{"num_hidden_layers": 11, "hidden_size": 192, "num_key_value_heads": 3, "norm_place": "pre", "bias": "all", "warmup_steps": 200, "final_lr_fraction": 0.0, "train_tokens": 236200000}
MLP neurons of a small language model. Each row is named by its layer, matrix (down: output weights) and neuron, and shows model dimensions 0-63. Each number is 128 + 24 x the weight over its row's rms, rounded and kept within 0 to 255.
A block is one neuron, or neurons of one layer that tend to fire together. Before each block is what it responds to, as a language model described it from the Wikipedia text at the highest values.

Responds to: Numeric separators after digits. Punctuation right after a digit inside a number, chiefly decimal points (2.5, 6.7, 1.88), also list numbering and thousands commas; scattered mid-word pieces too.
L3.down164 [149 125 134 150 112 142 155 106  93 157 138 143 135  69 111  96 128  95 138 115 125 105 171 141 125 133  96 140 130 132 130  84 121 156 168 119 110  94 120 128 163 142 118 129 136 143 125  99 127 120 124 155 108  93 115 116 102 117  81 168 122 102 114  91]

Responds to: Numeric separators and units. Separators and unit symbols right after a digit inside numbers, such as colons in track times (4:25), degree/minute marks in coordinates, decimal points, m/mm.
L6.down90 [ 97 148 191 156 136  79  76 120 100 132 158 155 133  98 112 113 138 139 129 137 129 108 103 118 130 134 180 122 146 126  85 117 135 102 145 121 132 133 126 121 138 135 130 120 158 123  71 149 109 131 161 116 154 122  91 118 150 148 138 108 127 182 158 106]
L6.down173 [125 117 167 127 125 146 149 111 158 112 122 113  85 139 130 132 154  66 175 182 142 131 111 117 126 156 148 134 100 138 130 123 158 134 139 139 194 161  87 149 123 161 148 123 164 133 107  97  91 130 150 131  93 134  99 127  62 109 112 122 123 114 128  87]
L6.down179 [134 109 134 124  96 114 157 130 126 169 142 133 106 148 130 131 145  81 104 121 166 205 120 121 156 113 127 147 143 125 144 152 132 121 126  98 111  99 103  95 145 132 172 140  72 107  93 116 118 145 145 131 154 110 103 137 120 121  65 126 124 113 111 110]
L6.down183 [108 115 140  87  88  64 169 150 148 105 160 130 120 132 157 156 104 161 116 112 114  96 137 150 116 139 117 196 141 123 112 138 155 107 131 122 127 143 131 115 140 124 140 129 149 134 125 104 104 141 153 158 160 103 104 172 150  72 122 139 112 104 155 121]
L6.down193 [ 85 116 118 134 161 110 111 110 109 157 131 158  85 126  78 105 135 113 153 144  75 154 136 173 126 149  85 137 113 173 100 149 154 136 128 132  98 160 131 150 113 172 125 169 149 129 128 114 111 106 107 104 125 145 143 124 115 116 143 121  97 160 120 157]
L6.down219 [138  97 123 148 141 156 145 117 152 160  94 138 133 188 139 123 106 145 170 107 145 145 177 112 101 152 112 127  94 141 135 139 130 126 126  89 152 117 119  94 118 139 131 107 137 152  73 103 147  73 120 135 175 111 157 115 122 147 131 124 159 130 121 167]
L6.down279 [122 128 139 104 107 144 142 135 116 106 121  70 172 125 141  85 135  95 170 118 145 165 114 145 128 163  99 141 124 121 142 106 130 149 170 130  89 111 159 175 156 116 108 149 115 116  47 115 112  90 112 139 145 139 123 135 164 125 145 123 125 124 152 127]
L6.down292 [145 122 146 144 149 104 119  94 107 143 133  99 127  77 124 137 116 100 117 127 137 146 129 126 122 182 106 113 130 118 147 136 142 122 155 131  97 100 199 108 150 107 129  95 148  89 115 107 169 101 138 184 138 131 124 113  82 138 160 104 139 113 140 101]
L6.down336 [ 91 136 122  94 131 116 128 129 139 168 152  90 156 102 121 107 105 132 149 102 129 134 120 100 113 130 102 131 123 146 110 144 134 109 153 100 138 152 141 112 153 104 117 124 164 101 106 113 142 154  82 133 180 139 129 144 191 145 110 122  97  98 143 134]
L6.down371 [157 104 120  72 125 157 165 128 142 177 138 135 121 115 144  77 119 139 120  96 143 112 122 154 154 110 117 117 122 146 109  89 120 144 155  91  89 141 150 135 148 131 117 102  96 127 224 132 125 155 104 117 124 172 123 110 127 121 116 115 128 173 127 153]
L6.down381 [114  92 146 147 113  83 157 161 151 112 130 152 170 147  78 134  95  95 103 102 106 120 151 116 127 155 101 156 120 111 121 136 137 139 171 114 132 166 133 164 105 136 128  91 113 190 107 135 108 135 102  82 136 133 158 110 137 130 131 131 127  77  99 112]
L6.down414 [102 162 124 136 178 119 131 157 126 156  95 117 145 160 131 121 107 130 128 122  95 147 127 189 134 102 143 144  99 142 129 140  95 165 100 115 141 148 174 105 156 174 115 100  85 121  82 140  97 144 117 111 155 140 155  96 103 132 125 142 135 110 124 138]
L6.down488 [129 122 133  91 131 143  89 143 128 116 109 117 145 106 168 138 152 156 140  87 126 142 141 124 109 138  99 107 149 167 102 114 111 159 140 136 135 124  99 185 131 135 146 131 121 173 166 126 100 145 150 121 113 100 161 104 184 142 118 128 122 176  99  97]
L6.down533 [109 129  94 137 146 133 140  85 161 146 130 111 124 133 108 130 138 125 148 158 122 167 112  85 133 138 120 136 166 122 145 122 120 122 149 113 149  93 147  77 108 125 130 163 154 128  94 122  98 122 118  99 122 105 137 162 159 161 114 174  64 176 155 121]
L6.down631 [127 127 111 176 137 110 118 120 108 108 105 110 143 159  96 153  79 120 150 122 155 188 134 153 148 140  75 121 127 140 141 133 128 133 189 154 121  84 125 127 104 133 132 149 156 146 103  93 123 129  92 123 145 155 139 115 148 130 112 120 137 115 146  84]
L6.down635 [103 116 147 127 186 134 110 125 119 143 158 106 120 130  96 129 123 146 130 130 142 133 133 137 124 154  54 139 102  86  89  94 120 104 142 184 156 136 143 107 162 133  91 144 150 154 107 116  74 115 133 126 120 129 124 178 164 145 104 149 169  83 129 114]

Responds to: Split-off initial S. A lone "s" or "S" token opening a word the tokenizer has broken up, as in s|upplement, s|ymbol, s|neak, S|ideways; sometimes mid-word (ob|s|erver, Tran|s|fers).
L6.down111 [118 141 119 152 142 147 142 150 169 103 103 122 135 146 139 126 158  96 168 112 118  97 121 101 115  98 163 150 119 158 135 104 104 130  98 158 119 122 131 179 117 132 170 106 105 148  79 134 110 152 140  93 130 127 135 134 144 117 155 126 119 117 129  94]
L6.down119 [134 119 133  95 141 125 121 151 163 129  89 140  96  92 170 132 153 164 130 116 156 107 134 131 137 182  61 129 125 134 134 135 125 109 100 114 145 138 161 117 178 120 175 116 112 134 144 134 128 121 160 115 115 148 115 153 152 117 164 113 114 179 107  98]
L6.down161 [134 120  79 111 113 184 105 118 112 124 124 161 113 190  99 109 107 144 151 160  90 133 132 133 131 128 180 148 106 113 140 127 147  75 136 141 154 157 141 132 124 129 134 131 132 173 148 129 121 118 155 145 109 159  83 118 137 101 129 108 139  93 106 137]
L6.down187 [104 160 129 122 100 131 157 143  96 128 156 149 112 119 167 150  95 140 159 107 123 145 109 117 119 139 172 150  77 103 166 101 102  96 179 130 109 106  98  68 122 139 125 141 130 111 162 120 139 186 109 137  91 166 107  93 171 138 144 133 101 166  93 166]
L6.down256 [ 81  94 166 150 148  95 135 118 146 101 103 148 116 166  87 135 116 107 172 171 113 143 108  70 107 135 134 143 122 132 139 135 137 108 147 122 115 170 106  81 119 119 170  88 109 126 152 163 129 161 143 155 125 187 129 120 116 108 137 129 105 133 108 166]
L6.down269 [141 122 104 150 148 127 150 129 140 157 155 149  93 132 158 130 150 134 155 145  90  97 149 118  93 144 134  90 112 197 139 127 147 108 128 173 127 116  61 137 142 140 170 136 150 120 163 151 141 123 161  90 128 156  95 144 145 136  85 141 170 131 105  99]
L6.down319 [121 121 109 116 130 100 114 133 143 126 161 137 114 181 143 119 130 114 107 121 126 126 123  91 121 160 130  95 116  79 169  96 103 180 155 127 177 123 104  81 107 123 147 120 109 152 104 121 143 129 133 164 130 147 153 155 110 106 165 144 164 120 139 159]
L6.down413 [118 139 118 157 142 135 140 151 138 132 166 138 145 136 139 146 153 119 140 148 128  94 156 121 121 129 133 147 129 179 128 125 131 158 155  85 143 138 110 149 122 138 176 161 103 139 113 135 109 132 160  86 137 141 110  95  97 120 111 128 192 158 145  94]
L6.down430 [102 132 135 111 108 126 161 145 124  80 145  85  78  99 158 145 109 167 125  94 101 122 139 130 146  95 119 120 120 184 124 106 101 118 130 181 129 141  94 147 101 123 146 150 122 124 102 108 117 140 179 123 131 121  92 122 130 106 151 107 157 136 105 127]
L6.down486 [140 140 152  70 143 142 145 137 155 120 104 134 114  95 108 113 143 114  79 149  94 126 180 126 114 114  94  85  95 170 137 165 169 139 139 141  97 171 157 136 140 132 149 116 113 115 122 152 145 117 117 181 127 127 103 149 126 165 100 138 143 133 113 173]
L6.down495 [130 153 132 148 142 136 156 133 146 135 108 125 163  76 130 128 117 142 160 138 103 105 137 118 128 133 108 115 134 132 108 167 134 132 146 151  99 155 132 167 123 120 147 137 144 108 156 116 126 106 111 157 165 125 101 138  79 155 112 148 116 105 156 125]
L6.down511 [122 175 155 155 146 143 107  93 128 117 137  93 156 138  81 109 150  93 145 125 148 140 158  86  90 169 125 174 108 135 112  77 120 113 154 150 139 158 143 136 114 108 121 124 130 116  60 162 147 149 102  99 122 152 150 112 145 135 114 144 157 138 120 100]
L6.down535 [160 101  88 112 126 154 115 156 140 173 132 113 146 133 136  88 154 116 165 116 144 126 134 122 106 128 150 125 103 121 101 131 114 147 143 103  93 106 144 133 122 129 187 163 157 163 167 133 169 174 170 187 117 126  95 123  97  98 145 102 116 130 120 143]
L6.down660 [127 116  95 127 142 136 138 134  96 140 121 174 118 115 106 115 127 120 141 137 144 158  68 131 148 126 136 170 133 171 110 114 125 192 103 108 106  84  62 132 146 137 117 141 122 102 118 156 135 109 122 160 120 148 142 118 127  95 114 145 135 143 103 150]
L6.down690 [103 102 140 109 164 159 123 130 130 163 138 141 141  97 152 188  95 119 155  96 124 180 113 141 115 103 158 140 141 114 126 165 145 122 124  90 151 126 125 176 106  98  99 138 181 147 127 136 127 106 141 147 135 176 143 101 130 107 143 135 141 110 150  79]
L6.down722 [112 145  92 102 131 148 156 160 149 142 130 132 152 126  83 160 127 170 155 142 165 104 169 118 117 148 106 126 132 129 130 137 110 136 108 120 128 164 117 129 163 159 144 146 135 123 164 112 125  72 135 148 132 169  91 128 111 116 131 130 114  90  78 145]

Responds to: List-item closing punctuation. Commas and closing parentheses ending a list item or parenthetical, usually before and, or, or a table bar, e.g. "wind, solar", "(flex a joint) or".
L3.down480 [123 106 154 156 158 114 115 122 141 119 143 149 122 148 132  82 181 134 115 155 122 127 162 132 168 134 165 107 126 152 113 151 110 117 115 170 158 151 167 179 131 109 146 124 133 199  94 137 114 129 167 112 150 107 126 133 113 139 111 132 111 108 153 125]

Responds to: Mid-number separators and digits. Decimal points, thousands commas, colons and inner digits partway through a multi-digit number, mostly in tables like election results and climate data, e.g. 31.8, 203,531, 73:27.
L7.down113 [158 102 173 106 128 107 122 155 157  94 140 133 133 137 183 174 126 101 192  95 146 157 136 118 153 131 107 156 129 106 164 107 150 110 117 127 150 131 115 176 115 135 110  84 150 124 116 144 119  87 109 127 123 121 118 106 115 110  95 104  98 119 112 132]
L7.down490 [118 110 120 139 120 143 153 163 173  92 140 140 117 127 121 169 125 133 139 150 143 140 171 190 150 148 101 171 102 103 117 117 124 121 135 120 164 117 158 140 171 213 111 120 141 121 119 119  99 150  95 136 153 157 179 114 110 128 117 135 123 104 105 129]
L7.down492 [ 98 133 126 105 110 125 137 134 137  60 132 118 130  63 127 106 170 122  89 127 154 152 141 131 119 123 156 155  96  92 137 119 118 155 111  93 134 141 120 150 133 160 151 120  99 141 111 109 102 121 137 122 135 112 161  90 133 140 148 150 154 120 147  99]
L7.down707 [ 53 136 127 109 132 137 106 101 115 157 152 144 148 153 124 121 159 124 129  80 148 138 157 153 134  96 149 106 120 125 159 131 135 155 149  95 132 127  99 107 150 138 180  47 109  89 115 121 130 152 126  91 136 119 151 137 142 123 129 151 132  99 123 120]

Responds to: Word-initial S fragments. Single-letter or short fragments at the start of a split word, mostly s/S, also R, D, P, as in dis-s-enting, S-ir, Mc-D-owell.
L3.down173 [121 132 119 134 165 110 117 142 111 119 127 137 127 125 146 125 128 117 140 123 108 169 135 102 108 136 176 152 104 126 117 161 138 157 166 165 112 128  81 147 132 142 158  98 117 168 184 134 140 120 179 101 133 160 118 148 111 127 118 104 111  95 144 147]

Responds to: Comma after named entity. Commas right after a proper noun or name that ends a clause, as in Ghica, / Maile, / Thessaloniki, before and, but, which, or an appositive.
L7.down145 [130 116 149 175 149 151  89 150 139 112 110 128 126 137  91  98 107 140 105 167 107  97 158 122 135 110  98 116 184  53 104 129 106 135 129 100 132 143 133 174 159  71 119 119 119 106 133 126 121  95  83 149 115 109 106  99 137 149 140 140 171 135 117 145]
L7.down219 [121 129 102 117  78 116 119 145 133 155 147 132 119 134  99 115 137 133 133 141 130 116 125 148 120 121 126 148 128 138 116 123 110 104  96 140 123 152 137 111 121 105 130 125 121 128 164 127 102 130  91 134  67  98 107 102 128 138 142 132 128  70 141 115]
L7.down250 [145 132 110 120 119  66 139 149 120 124 103 148 159 145 122 133 124  78 132 100 102 112 132  99 140 143  80 125 136  84  87 125 128 132 109 122  81 140  76 115 147 127 101 132  96 127 186 107 106 116 101 119 141 115 105 137 122 147 119 101 145 127 114  94]
L7.down712 [104 150 110 188 121 121 106 146 144 129 135 124 149 120 135 137 156 118 127 135 123  79 126 124 158 102 105 163 156 105 109 126 125 133 187 121 120 102  93 128 136 157 170 110 121 127 131 114 160 131  96 116 124 102 117 136 152 126 160  94 102  81 128 113]

Responds to: Short capitalized title words. Short capitalized tokens like I, Me, We, A inside quoted song or work titles and quotes ("Till I Die", "Show Me the…"), and as name-initial pieces (Me-šić, We-ill).
L6.down6 [125 104 108 114 135  77 104  89 145  73 121  97 136 138 113 147 123 138 132 147 124 161 116 110 133 132 145 143  95 137 135 135 124 140 174 141 120  99 114 157 120  97 136  77 131  96 157 139 117 137 100 140 101  97 129 118 144 128 124 109 203 129 128 133]
L6.down70 [158 125 179  80 155 127 124 130 109 127 130 150  53 113 140 147 115 140  89 152 112 134 124 150 109 131 106  90 124 130 160 127 116 116 114  83  91  50 145 117 113 111 146 117 124 116  95 158 114 149 125 154 128 147 172 130 153 140 142 115 132 143 195 113]
L6.down77 [180 120 136  91 115 122  86 127 109 119  83 115  60 153 156 163 151 155 147 113 159 133 108 105 162 126 133 132 129 108 145  96 119 144 134  70 141 107 144 104 117 123 142 172 131 124 130 138 162 121 130 133 131 101 146 140 151  98 143  91 115 152 161  99]
L6.down108 [128 108 139 118 146  95 117 159 165 141 131 107 152  87  96  68 107 207 127 148 142 141  98  99 190 152 108 130 141  51 165 170 147 124  91 129 130 116 124 101 142 122  80 152 128  97  98 146 119  89 153 115 146 157 118 141  93 106 123  93 129 157 125 117]
L6.down118 [147 116 128 107 124 100 123 134 102 165 137 151 167  72  69 131 103 156 102 137 118 133 114 116 145 130 133 155 162 167 110 142 151 103 139  99 121 131 152 116 156 162 137 129 167 125 134 113 118 136 122 152 169 146  70 119 123 124 132 122 172 117 123 122]
L6.down127 [166  85 119 152  89 168 126 124 125 138 142 138 119  91 118 167 116 110 112 136 111 138 109 125 140 108 134 104 151 134 123 146 133 103  84 120 127 123 144 118 147 130 149 140  96 142 133 127 140 107  56 143 102 118 158 134 118 106 136 113 118  91 140 148]
L6.down214 [122 109 151 133 121 145 115 119 118 124 155 143 150  86 168  81 170 139 116 157  92 109 113 107 129  99 131 134 108 144  94 125 109 125 134 128 133 135 134  98 122 159  98  94  89 119 106 150 127 153 150  96 149 146 122 135 125 124 111 184 111 147 118 103]
L6.down302 [115 110 145 156 114 135 107  79 144  99 111 113 162 118 123 156 149 101 172 171 127 158 119 152 146 157 111 139 115  95 107 105 132 113 118 106 102  99 125 167 119 123 125 114  83 163  69 163 113  91 146 117 131 127 132 156 157 123 106 117 121 138 127 146]
L6.down325 [163 156 126 116 108 127  95  82 121 161 151 124  96 120 148  83 108 159 128  96 114 128 143 166 120 141 115 126  81 126  95 114 124 100 126 166 116 121 119 130 128 130 133 163 155 149 134 156 135 124 122 136 117 117  97 155 114 131 136 106 121 112 141  99]
L6.down350 [103 159 126 142 130 114 146 153 159 134 136 105 124  96 176 135 125 108 143 124 121 134 109 152 159 167 128 171 151 100 146 135 171 161 103 137 141 161 130 141 139 150 139 103  95 154  47  94 113 116 108 114 101 139 150 153  92 141 168 116 108 103 113 146]
L6.down379 [ 96 137 112 145  94 164 147  83 139 137 138 144 136 157 133 141  97 119 111 126 131 115 116 121 149 114 139 155 132 101 181  92 131 105  92 110  83 135  99 141 147 128 119 108 135 169 151 115 121 109 117 128 158 125 122 105 129 130 116 134 137 125 124  77]
L6.down503 [158 128  85 128 148 159 161 123 116 161 113 137 120 147 130 100 143 101 136 121 121 113 169 125 130 119 126 111  98 132 127 152 112 132 173 142 134  92 138 113  66 106  86 162 107 126  95 106 164 194 125 128 115 134 102  94 118  96 130 120 119 153 132  92]
L6.down566 [113  85 114 130 112 124 107 122 129 123 132 111 107 121 102 113 119 130  95 133 121 121 182 108 135 176 156  93 124 125 103 122 156 146 174 114 123 141 120 131 118 159 146 126 122 104 112 171 147 150 155 129 114  87  85 139 146 117  83 142 140 138 101 108]
L6.down706 [142 114 144 115 154 133 118 146 146 128 127 148 119 127 129 107 135 168 119 131 140 152 124 134 124 164 162 136 135  64 137  77 112 116 136 114 137 106 113 102 173  97 100 172 148 107  72 166 110  96 159 123 118 125 113 184  99 114 132 117 143 144 108 116]
L6.down708 [128 134 110 127 166 139 119  85 106 144 100 139 123 148 155 103 132 132 120 124 124 101 116 103 149 141 119 139 133 162 128 132 173 129 176 141 135 173 153 150 102 110 131 126 140 133 131 127 161  73 127  65  85 188 139 125 121 102 121 143 165 121 127 151]
L6.down766 [127 126 113 120 136 147 172 171 147 103  97 131 126 164 144 129 169 145 114 155 160 151 141 137 163 141 159 130 161 129 127  97 191  78 110 154 142  86 154 147 122 125 107 128  98  91 108  88 150 102  74 108 125  83 103 108 146 152 125 138 137  89  93 112]

Responds to: Clause-ending comma after noun phrase. Commas, sometimes closing quotes or parentheses, ending a full clause mid-sentence before and, including, which, e.g. "…the RNZAF, and", "…Canon Inc., including".
L6.down8 [109  76 130 187 116 100 125 119 128 110 122 124 129 118 118 119 150 152 131 131 112 108 141 102 220 114  94 148 133 125 122 148 123 128 147 153 188 124 138 127  85 115 162 122 147 134 209 144 101 103 158 124 113 141 137 168 118 150 128  90 119 134 114 102]
L6.down136 [111 109 154  93 127 115 136 129 154 113 115 142 170 118 138 118 164 131 116 188 190 163 108 104 163 127 123 145 149 138  98 149 146 165  88  96 127 106 125 143 112 174 134 115 113 130 126 129 151 112  89 101 130  96 134 128 169 135 139 139 116  84 147 154]
L6.down157 [116 135 105 112 132 104 102 159 176 144 158 115 163  97 147 131  90 131 127 144 102 171 107 154 110 173 166 154 132 157 134  88 115 133 108 153 137 128 129 132 130 121 110 144 125 147 154 131 101 140 121 161 114 109 140 134 149  80 174  95 135  99 113  91]
L6.down221 [128 132  92 164 129 146 125 117 102 130 129 159 135 138  75 134 112 115 176 125 132 153 114 153 141  98 100 144 114 133 110 100 152 119 128 101  88 122 155 143 135 165 117 133 143 156 162 125 138 144 160 157 139 127 108 144 142 110 116 106 156 118 134 133]
L6.down260 [133  74 169 124 108 165 129  99 115 149 149 148 182 152 138 147 166  96 137 107 159 120 146  87 140 122 151 132  73 135 161 151 128 172 103 112 128 156 132 119 128 130 135 108 133 117 140 179 138 147 114 140 153 159  86 117 115 102 126 154 168 108 111 169]
L6.down355 [136 116 133 139 113 114 111 156 101  97 157 111 132 182 106 112 127 139 111 149 107 138 161 162 120 137 195 145 134 150 145 107 138 115 119 104 137  69 162 124 121 127 141 126 132 118  77 181 151 128 100 109 136 112  85 132 142 127  99 148 163 138 156 148]
L6.down375 [135 122 105 136  99 120 122 174 130 100 120 172 147  93 117 130 141 128 109 167 133 102  97 145  89 133 113 184 110 178 108 151 169 103 147 140 129  93 122  88 119 128 119 126 137 135 177 115 171 131  99 152 175 142 113 128 139 116 138 165 110 116 132 131]
L6.down378 [141 128 127 152  74 112 123 128 110 142 134 165 107 101  88  89 121 129  97 167 132 126 105 154 154 129 109 167 165 105 119 122 162 135 175 146 115  85 168 114 138 140 130 171 135 123  99 145 130  92 110 104 127  44 124 124 128  92 121 109 109 141 130 112]
L6.down404 [130 179 127 142 143 109 118 147  90 128  86 181 156 151 118 104  97 117 159 116 123 118  99 132  96 164 160 169 119 108 115 127  93 120  72 142 140 148 117 121 101 105 121 162 129 130  99 135 153 107 133 126 133 154 147  99 111 123 161 122 139 120  93 175]
L6.down579 [107 130  96 130 143 103 125 151 115 179 174 135 113 139  87 130 129 130 148 120 176 109 139 138 126 134 116 147 115 123 172  93 150 133 123  75 131 149 147  88 131 152 146  86 140 140 106 166 142 107 134 136 128 154 124 133  99 100 106 112 150 107 139  81]
L6.down596 [132 125 131 157 155 142 151 141 166 141 164 166 140 119 122 108 136 177 119  99 137 129 132 128 144  86 164 129 136 159 117 114 129 144 176  94  94 103 120 154 112 126 171 145 113 129  94 117 168 119  92 103 167  87 123 170 175 173 136 159 163 150 124 140]
L6.down622 [ 89  97 149 140 140 128 103 169 104 134 153 135 132 105 109 172 133 108 133  75 122 171 158 104 122 140 115 159 133 129 106 119 156 136 133 135 158  87 115 140 129 137 112 160  87 126 185 154 132  48 142 164 148 137 162 159 121 127 147 131 107 131 164 152]
L6.down736 [132 141 146 134 155 125 138 126 135 153 111  77 152 102 155  80 154  86 135 138 113 162 122 180 108 102 106 157 171 100 131 150 146 128 158  89 120 116 152 115 124  66 160 115 143 144 140 129 118 132 117 138  69 155 137 141 132 137 123 134 145 108  88 111]
L6.down737 [122 150 160 123 140  92 157 144  95 119 124 120  97 136 101  87 131 169 159 137 114 115 115 147 176 104 126 114 154 138 177 133 157 116 121 143 106 128 143 128 142 147 121 149 117 132 208 144 128  95 123 149  90 102  73  70 155 130 103  91 186 163 138 110]
L6.down743 [ 91 136 110  99 119 117 149 148 124 134 159 157 139 129 108 111  88 127 130 194 162 156 125 164 110 123 135 116 113 126 153 124 124 129  73 157  99 143 140 102 159 131 116 123 177 146 139  99 138 138 169 126 145 113 142  87 137 138 154 144 129 130 150  87]
L6.down756 [ 95 139 164  71 164 118 128 153 122 104 121 148 150 124  75 143 161 125 148 126 123 116 130 167  90 168  82 157 131 158 129 116 109 145  94  86 129 148 130 132 127 115 123 143 158 134 189 119 138  99 130 146  82 152 147 135 133 105 151 140 150 113 114  94]

Responds to: Word-start fragments, time spans. Word-opening fragments like s in s-uffering, s-iding, s-upplier, plus capital S/M/St pieces, and years in phrases like "two years later".
L7.down192 [113 125 134 156 110 134 110 139 104 171 108 141 110 139  64  87 136 109 127 110 148  91 133 104 167 137 129  98  93 179 132 136 103 158 123 128 143 131  89 117 129 151 110 131  82 142 148 166 129 125 194 123  80 164 121  94 116 156 144 145 103 128 125  70]
L7.down226 [107 114 153 101 149 139 116  90 128 151 117  93  80 128 110  93 137 127 171 122 145 130 110 110 152  88 115 181 108 131 168 151 117 174 129 127 125 143 109 143 138 155 181 132 110 144 158 125 112 164 117 131 135 116 150 126  63 144 121 179 117 148 129  95]
L7.down287 [147 148 146 138 152 110 123 118 153  99  96 117 155  99 138 106 131  93 110  78 135 154 163 140  83 140 144 111 146 105 136 129 100 146 109  92 127 128 173 114 120 127 137 145  79 141 104 167 140 128 136 137 137 193 134 117 152 145 127 156 162 149 145 148]
L7.down694 [136 102 142 137 130 138 143 122 168 108 105 131 108 126  84 135 146  70 138 105 128 185 149 110 150 132 121 156 142 114 125 105 174 138 147 102 106 139 157 163 124 102 122 160 120  99 133 132  80 147 116 105 105 125 143 150  93 155 137 172 123  93 122 112]